Part of a small language model's weights.
Architecture: RMSNorm before each block, rotary positions, no biases in attention or MLP.
MLP neurons of a small language model. Each row is named by its layer, matrix (gate and up: input weights) and neuron, and shows model dimensions 32-223. Each number is 128 + 24 x the weight over its row's rms, rounded and kept within 0 to 255. Numbers have three digits each. A neuron's up and down rows have the sign that makes its largest values positive.
After each neuron's rows, "fires after" lists the tokens most often just before its 100 highest values on Wikipedia text that the model never trained on. A number after a token or word is its count.

L2.gate187:126160158162123109121084120101142104132157114123128069143179138116125095148094116119122125151118151106141141175085082112165145144094125107159072137182126142141145131095151134113173159147133178147191101143104108138099121163088117147149102146118122117156134137111120090138117099124112112102138112135145146133147120141123099105166109100125181124126153135136187136127147156129159138138200134127170159151098102140129149103114118114125100110134110105132097137117113156133119128137138157174131108139134116100138123190112118141175142141118137122123140144152096128145118120125123140095
L2.up187:128137141157138106101122150099099087120121162125131088151127109132119073187130141103145099140123162107166145153080092110127110163090153111130101159172114141179089113134146158136140135130117169139198110141082101140111130168091103135130099138112123130120106165123123156155113082115138095126115125114156133087139113113150088121164050124162156142142124124090123125158107130177157115113177131126142145136113118145146130116119106139125149122156100134092118150122103128140122143139132118125115104124132108091129098179121130136143155120114135160134176128146114145145180142142091144156
fires after: "\n" 42, "-" 10, " B" 9, "oard" 4

L5.gate211:104159090157132129123107150102180100112148160131140132173119130135134130115103140147097119143102112139127109113140145128167124177089175171087125118169098127142159090133135089134156144111125096114094108157125177137137113120173144171103135127159140117122120107108095114117089124136072139083090134140133142101122140128108146130149132122151106111127138108127138151100128159133138120128145167121158115115146100134113120112172115098133176142123152138133109092117153162145117095169127098138162148152108128160153153145130113129104061138135155147107137115122144153120126177093109143122
L5.up211:162179121083117145098172174143139112144126116173124163140135126135143117134118139161144115134120130129136111126122164132083115141114178122140138123162084095115131088125105112150122147151139143155122162146110109115109146137093122105144123118106112129130126129146093133120151134098107122139106098114147109164123155115122125159162134153137109105098126087160114161136182133133107100074149136123132119156139103110160131129094148171120109142077097118151144137155140115179158123115124141110133173190119090137142219097093114146156105137105161154106094178157160135136148145141131139119
fires after: " an" 24, " a" 13, " An" 12, " The" 10, "The" 5

L5.gate679:162156124114139107151145167141150121160111139117116084182119133140165127153164104175141147151134096120117097136124144122068121149131160148150118160136122107152163120106088110178117109124126163129139102132123140146122118139146124106133158115113095091117151097129071137139171106115075154130101141112125116134138095159084130141109123070161079099096160102149159111123134173139139141076157143120134145120116074102129168121160121135117154124139158100126097127134150137099133157161095168159112116161102148105154116131101124131151140141145120117119123141116127125081130126135110162126
L5.up679:139171108104135139095109144167120153123110136150117145167078108114160118123147152115105158110155108121175144141139135152140112187164132141111104120157104101126069159123116123167106122154110142149112139118111168111130119159102105129078175155129132128109136097135144123096147166153135178136139113080157124156111130115091125121127152097124137149086121121141112143125131125120143080105080142161096122147119148098085133120122122119146146145130156180098110109115158134122159110164071114137119185129111091172137136107100162142114074110101091121149071106103119143145114144141106125138
fires after: " a" 16, " as" 16, " The" 11, " the" 10, "The" 9, " an" 8

L9.gate611:144138160132134183187079136131180145137156118147115130120128139132128125146077134118097125156120157098153135143124131077124148142144137139075061128144132112119155103142133090166092145175149118120099106133099094119143089150110110126143097127123191125164072136116091101118108145159130133109113141105145183126138132133118105146114151122088107079106144147069094115165132154099160162164104159112147143130127113113145129100106133104177133143111142119128079101091120087123097090129147085151087142121155119125154124127158150123112117113089141138130089113085128122130096136119122092118
L9.up611:127148151128125166128149142120175100127109122121105078131110117145115130112121119113169084130094154105140110103124149118146126136155161102089127103119100067132151117169134136144099141159157089098088134136133097124192119181104102136130119088143137169149122124076098139136122139128133132084119137143137150136161116133149096093132117112065136104148129138127131114172149097090159147178133171090125130107165117104163137127135140107111108138098136127092110139087133127153097138105097085135089153108112128100090121143145111127134117095130130184126115160108152138128097109118134126113
fires after: "|" 32, " |" 22, ";" 12, " 1" 5

L8.gate365:133118134104132141131129111072176151147130098105119156121134095083126104149107089136103132131109132144114137156179167087126108131175155158114080162133121143165159106151115087156108122085116121112110120134143145109110124160118149123118152139110131146170118112102097129116157126166120128130117130131125168120107159164149082138114184113095110132096149103103168147099153122061133163143117117128138166077125090137120141114131147121145151124101143103099136129089126128094119109105120138086152130117109152130126133136142101112081132099096136109104138159120127134112100114179109156089
L8.up365:131123161119113131159090105106127136135096114131119121122130141102093113151122145095134116154106107068170108057100112102131107125123079122104114139143115136137151136163088143158101101145149128142107141120125114117150073109120099110166138119147119098126145133161092084123144137112172140116097128100135088099143107100079094133151139124118144113107119116110111165104135174149152114154129164167124123119150165125127070138080126132087103152130113142128138137127089119109091118112119121100106154140123122168142113178139147117095126139161144134127130182090142083160102091104138096144
fires after: "|" 78, " |" 9, " 0" 5, " 12" 4

L7.gate345:144139105110091113072105175124150125111139128086144124111160117112133088115132152148152160110140136122098120136152117159111194112130152115127120149161171143126177118116092100118118115133108146107140138106093104124144081101153140080124163158120118113124139120152127120107102145141084109099127130085155151118143135146112169158123130109137143114123169180148167164165128118137085105137112139134141117143128139131114166128120110125132126145136118151106123146137108136124109130155157177128130100118106132113146081103114161128084180141081113132132128119094137145147146139102075125150
L7.up345:109146131144119182103093146134139125140155137133113166113138139102143081128120107139125127125142133124156183164086150116145160180130101137138110141146108120129116138143098114102134136133171113091105135107126109151137152139120097131178110191114135131121114114124152118148135128129136172195124117147184109090063131149135150136120113145101162119104098104143160138147132097166167112110179150129121143117095139128125151095112147116140117168142161102107135110135143146121111134138139122107149117163102156166145140105148126119113094168129147113090139110085155128118136167094123111167
fires after: " N" 23, " L" 11, " n" 9, " St" 6, " R" 5, " C" 4

L5.gate102:069135101137119082171134150118149115136130144118111105162144155079131127134140163127150123137091070176164117173121149154144136180125162152110107130164161150145140133119121130145142143090136133139110148154130148120117149102151101116120114141189130109138120063123138162112143131127113117115108122165140152139112128121107103123119148117142097128112133115151145098109148134142179167148100120141179098162091134111128115098158146110149109146154145138117099111087145140144109149145092123137129137181111102123181141127104123150114157119152135137114122134080143148090127097156107106134
L5.up102:151141129093160130113124109148142139083162142165107114088130111166130092117128118167088106121132130138175121161138144125094139103148138093108138074118139126103119127147096121122107132088111092129119152141139148122103141156142149139127152164149086138131143143148125128130121106137124123128146127141108091132119114122127076154106105144150118163122132130117124108158152116146130147147072187116129109107105126147093110179126170155093121154070133170120131144152159137134124133119161122068140133147082095137133136132135097188113159113133171138107132115117065184183117123119123193153
fires after: " on" 13, "On" 13, " On" 10, "In" 9, " " 9

L5.gate392:147151165154132128138120134127129094055127116087100056175145148173148146140130051097134121123144112152137132167085114126125136122097059144094108127165187163124130105107126127151169092086160117111161141166180157127158095096137141125125153141145117105140134116123148105101130147149136111113074099104126106149111103146138123087138138094158126135066099132161124122100123123145128121143145158122151074126117133134095133128098123124118178109103111125144108122150154128094104138117151132082128130135123126124148132108144085127107154119156128112150130098122124134139105144093123118113
L5.up392:118145138107113134146171092139126153150117117116153105171131116126144133155127097130123165122121070146150118109145159082120109106176133131162109089081121142159112150169131146147102128111162129143106139088130120114101109133106163129112134124099076123117093101161127084112147141144153136106063092151135148147129138117143097153139178109174151119158156159122069123126101132114120089158098158131131146127109073119123086141104085129132101125156114123122100139187123151135167131128098156127118117077101133151085075108123115158108091128148124122140096139145161152112105110119127116124
fires after: "-" 19, "/" 12, " b" 10, " +" 8, " /" 6

L5.gate110:111133142135133169165185161083126091103131104095094097187095158132131102097126143138131125150106154141121129193125155155105138121113100143129125153142139133109122144118143148135156123104144165134101107106121146163123115096130078095170138178160138106117110115081151111118143120145136122127081084095130112113111136122108127115122149135138136117124173114134143128131134129108136155139120125140151155101088102183099134117095162127087114135128145114113161154123201122119148145163086153117131109155106131159135091122111182167138180130110128157161111156135090149140092130108113111139
L5.up110:148140148117119135124124151140139172163138116104095096136126117094124115155125099146117142144149157095124119143088161166126153140144118116126141126107133066169142122131126166149111141098147142119073158143142163136144158157088144127127116104093151120135131113101083117105102112155115144153117088113123134134129094085135145095085138175122129066124136095102131160111154141129128132108131172133104164149151147155177099122111121132160122107141132100126136090172157142057138170137158165143144096136137118105157161160168128161158168120132128099146172111115140097142111129135144107124
fires after: "S" 14, " S" 14, "-" 10, " s" 8, "os" 5, " U" 5

L2.gate561:125104125123086130181108117100139103079137091122126107150093143143096112107141094126122162118136147159123129119119135095171121116144133142118132109115158154153204126125157108148190138142099174150156138120182138166130120104105079115129133120160106138171112122074092081155107111138122122108129105116098096137119123129140133157134158091138159117086122108133157126109134100126143124116105120172153139124145108137164120107146101122120066107103128125144121111050142102150090127111116158138126117148094144161131119165102104164158156127125140093149169130144071156136117111131132117138
L2.up561:147111142148099118161128112143144120090143124149115120129140156147122122139112123142172153118153114128134128069109144118145114062183167120127144106102150108126158134144179141136164128156104162159132165101166133140080139131095093137124137127092094143151120098063095121157122156127128107114146118149118120092087153138184096163122146107128188140119150116136099118146153114135122112098117163153137154160135132134123081125108110170149098121088134125123129090097151092145093127117120123116155151125076167088124135120121110120110120127130153156151178107134094146175173138144133100153
fires after: "-" 48, " sur" 6, " re" 5

L8.gate127:119081142139158157158117128102169138095132142109112119139138132102087114109103099104146130119145140113110118128066154071119167111173164153114160131121113082160135105112148098151112112141159072104086164108119127114143111148097110141158149108107103145131151125121139154136138118167122101124111156138152148121138099098106154131125144165113101133152116110157114082069096118108143138132146142094120160144157097149101144112142132106147101120164157123139129130151121155105107129125125127124116111137160128128098110145127124114102108120089102098153154109125173123164081084074137148103
L8.up127:112146137104182125086137147155148108145125128112163095158140120086160111094116103107109138086141106103158138155102138150144147129166128146090088064112091126103118146105138121173168097143076087141105148075153126121160135167111127116181124148124173116108136154105123125150121139123113139117131173132142149106144053114159131130125125149083100111134134113115129121133146142085123135139141172088127133133116131135111099150169119093153131163116109104109099128134133138094143096105089064121092100093121113129131124177126115111127110093132159097063108136126123120132123132115134105110
fires after: " |" 62, ";" 30, "|" 4

L5.gate16:114158046083152144136138135129121149127104118159103150164142144171155140082134122105099088117139119174117127124141152128140147120170167172116132154155080145107141115099089116149125144114099129116092138113099120121149122106089112175159106134159123123131104111137127137128196142138103128134173125131123142108161123162112131125148131120153096110134109127138134108115111145149123139116122138085103116105135136155120120111144167119141135100119130140096102073113135126109131106090132128137152185157095121127081151125101121128119124176182121128132093193185139115100145085127129126119
L5.up16:169118144107144091139142109141144157111155150111129121157093106169127137126152136137142185126083128135127117127138140126110119183119142115134122126135192110109146127106115092136093148137135142092107144106126121138101162142138098145136116138151146123158161111187123135147141152196117142076146093086122158126127133173141137075092130113132166102092143092136097126135176128133062120064148140165120121109140112095143139105193139089146096116136151118089130106133117154173148101136087117185104093131113099111106137120124117095150136121084118154160107116130121155122144142139113143142
fires after: " a" 22, " Ch" 10, " ch" 8, " K" 7, " an" 6, " A" 5

L8.gate567:108105142085142146124123137124132147129161143117147082128167127144112103104141116126082106124081126143123136112122119107137157089138152125100155103108111145142136136081104130124163148165116151112145098123078157145126182125142154104114172131095133112154091132110111128077113123124105146156072086081150128148093125088126163104170124149112162134064166123148140125139151138116086124148161156116142151119137141173136128123127122111125083158113115144095129169108139142157108126144179144139122121181152128093181143120129118107106181114123108111149073150129120131117117149127114130195
L8.up567:124118122152163147153091115150109114166138159110116121113143127122139147119117136117137116160136157160111108119137094117126100085109109133110157133110140120108176088155130147133123091127123123115107130085101177162096117134094063070154089086070164125186157162133116121130117157175108115161139108102121132146079110097148125168105107168110107066122143105156127123091113109160111152110117141128137129147128138115106136116117114160160077141112121124136146125169136122141132154135156135142147130146120173100101145092124198105093095092142123121107133118159112134113112137142099109089
fires after: " C" 21, " R" 15, "C" 5, " v" 5, " K" 4

L2.gate460:120150165122115101156127154070131131128166062108111086133148112131093138109141107131076131151116147098164128127114096115108100107119147150132111116086163117114141139105127098131148097156131139137102118111122165146104105098113130145142142126153076160117157128126121105148142131133108146163124107147104123106124109119137130117137111110194091129093109135126134096073158162112110130155107086141123175104109129124125152129149101123120114102118138097141115131112121113119117132116109110140098096165147144108118123145117101156147157148170140119157109128160087172137071117140128123117
L2.up460:112117135159140112147122133113144131143154107137143080112140127121127102143181105128106095186103133112181113116106118132078106102131157147148138139105097100122124151131128114173143092169139120171094165125104126133104108120091146139128122083144132139107149112128092162188149131100132122162096082154122130101109141125163126137136093133159113151129110158087088118110156133113110117179079106102153160074138135113108120137150109138136152120114139121111124111115070101096126155125098137150119096158141148098132085149142117099140159174130146126134141147110106133134136103122131146112
fires after: "\n" 38, "-" 18, " \"" 15, " (" 11

L11.gate156:103132101113108128158116074125177111094148136153125138106115165156145104093161116132121137121130113138110091162104118103160122178146156142119155132145139098142113078121062147123096138136139123125120096110151129116136115072140164145126117127125122104119047139105121089180122137134154112130075129107118095122120148085123124146148128145146123057152135117147149113153108154106135124097121148126132119113104130112151098104148128091125099144133147146148115086126131151109091132143144152145114117119125150149117125089124091131126130162108114166127119143099120102155086065121126109081
L11.up156:104182116128094107146144120144138157137173122172156087112105123149130139127138161144118120120117148151104116170110171147147130133139124124130141093147149120136111102143079130171155145140132121119111139107178153122157082129146105100118155140117139135121108150122152155171114110160124121120135134109128115134105145112120113144109136151169161095166109142155125113141126121118116142134106163136144093145108152136137105155163138099116102123129136105139096140103163171108139134125141135136132169100094080111123161093164046129151139152140126145134109151131128099123095083136131111116
fires after: " |" 22, " on" 14, "|" 9, "\n" 8, " On" 7, "acing" 5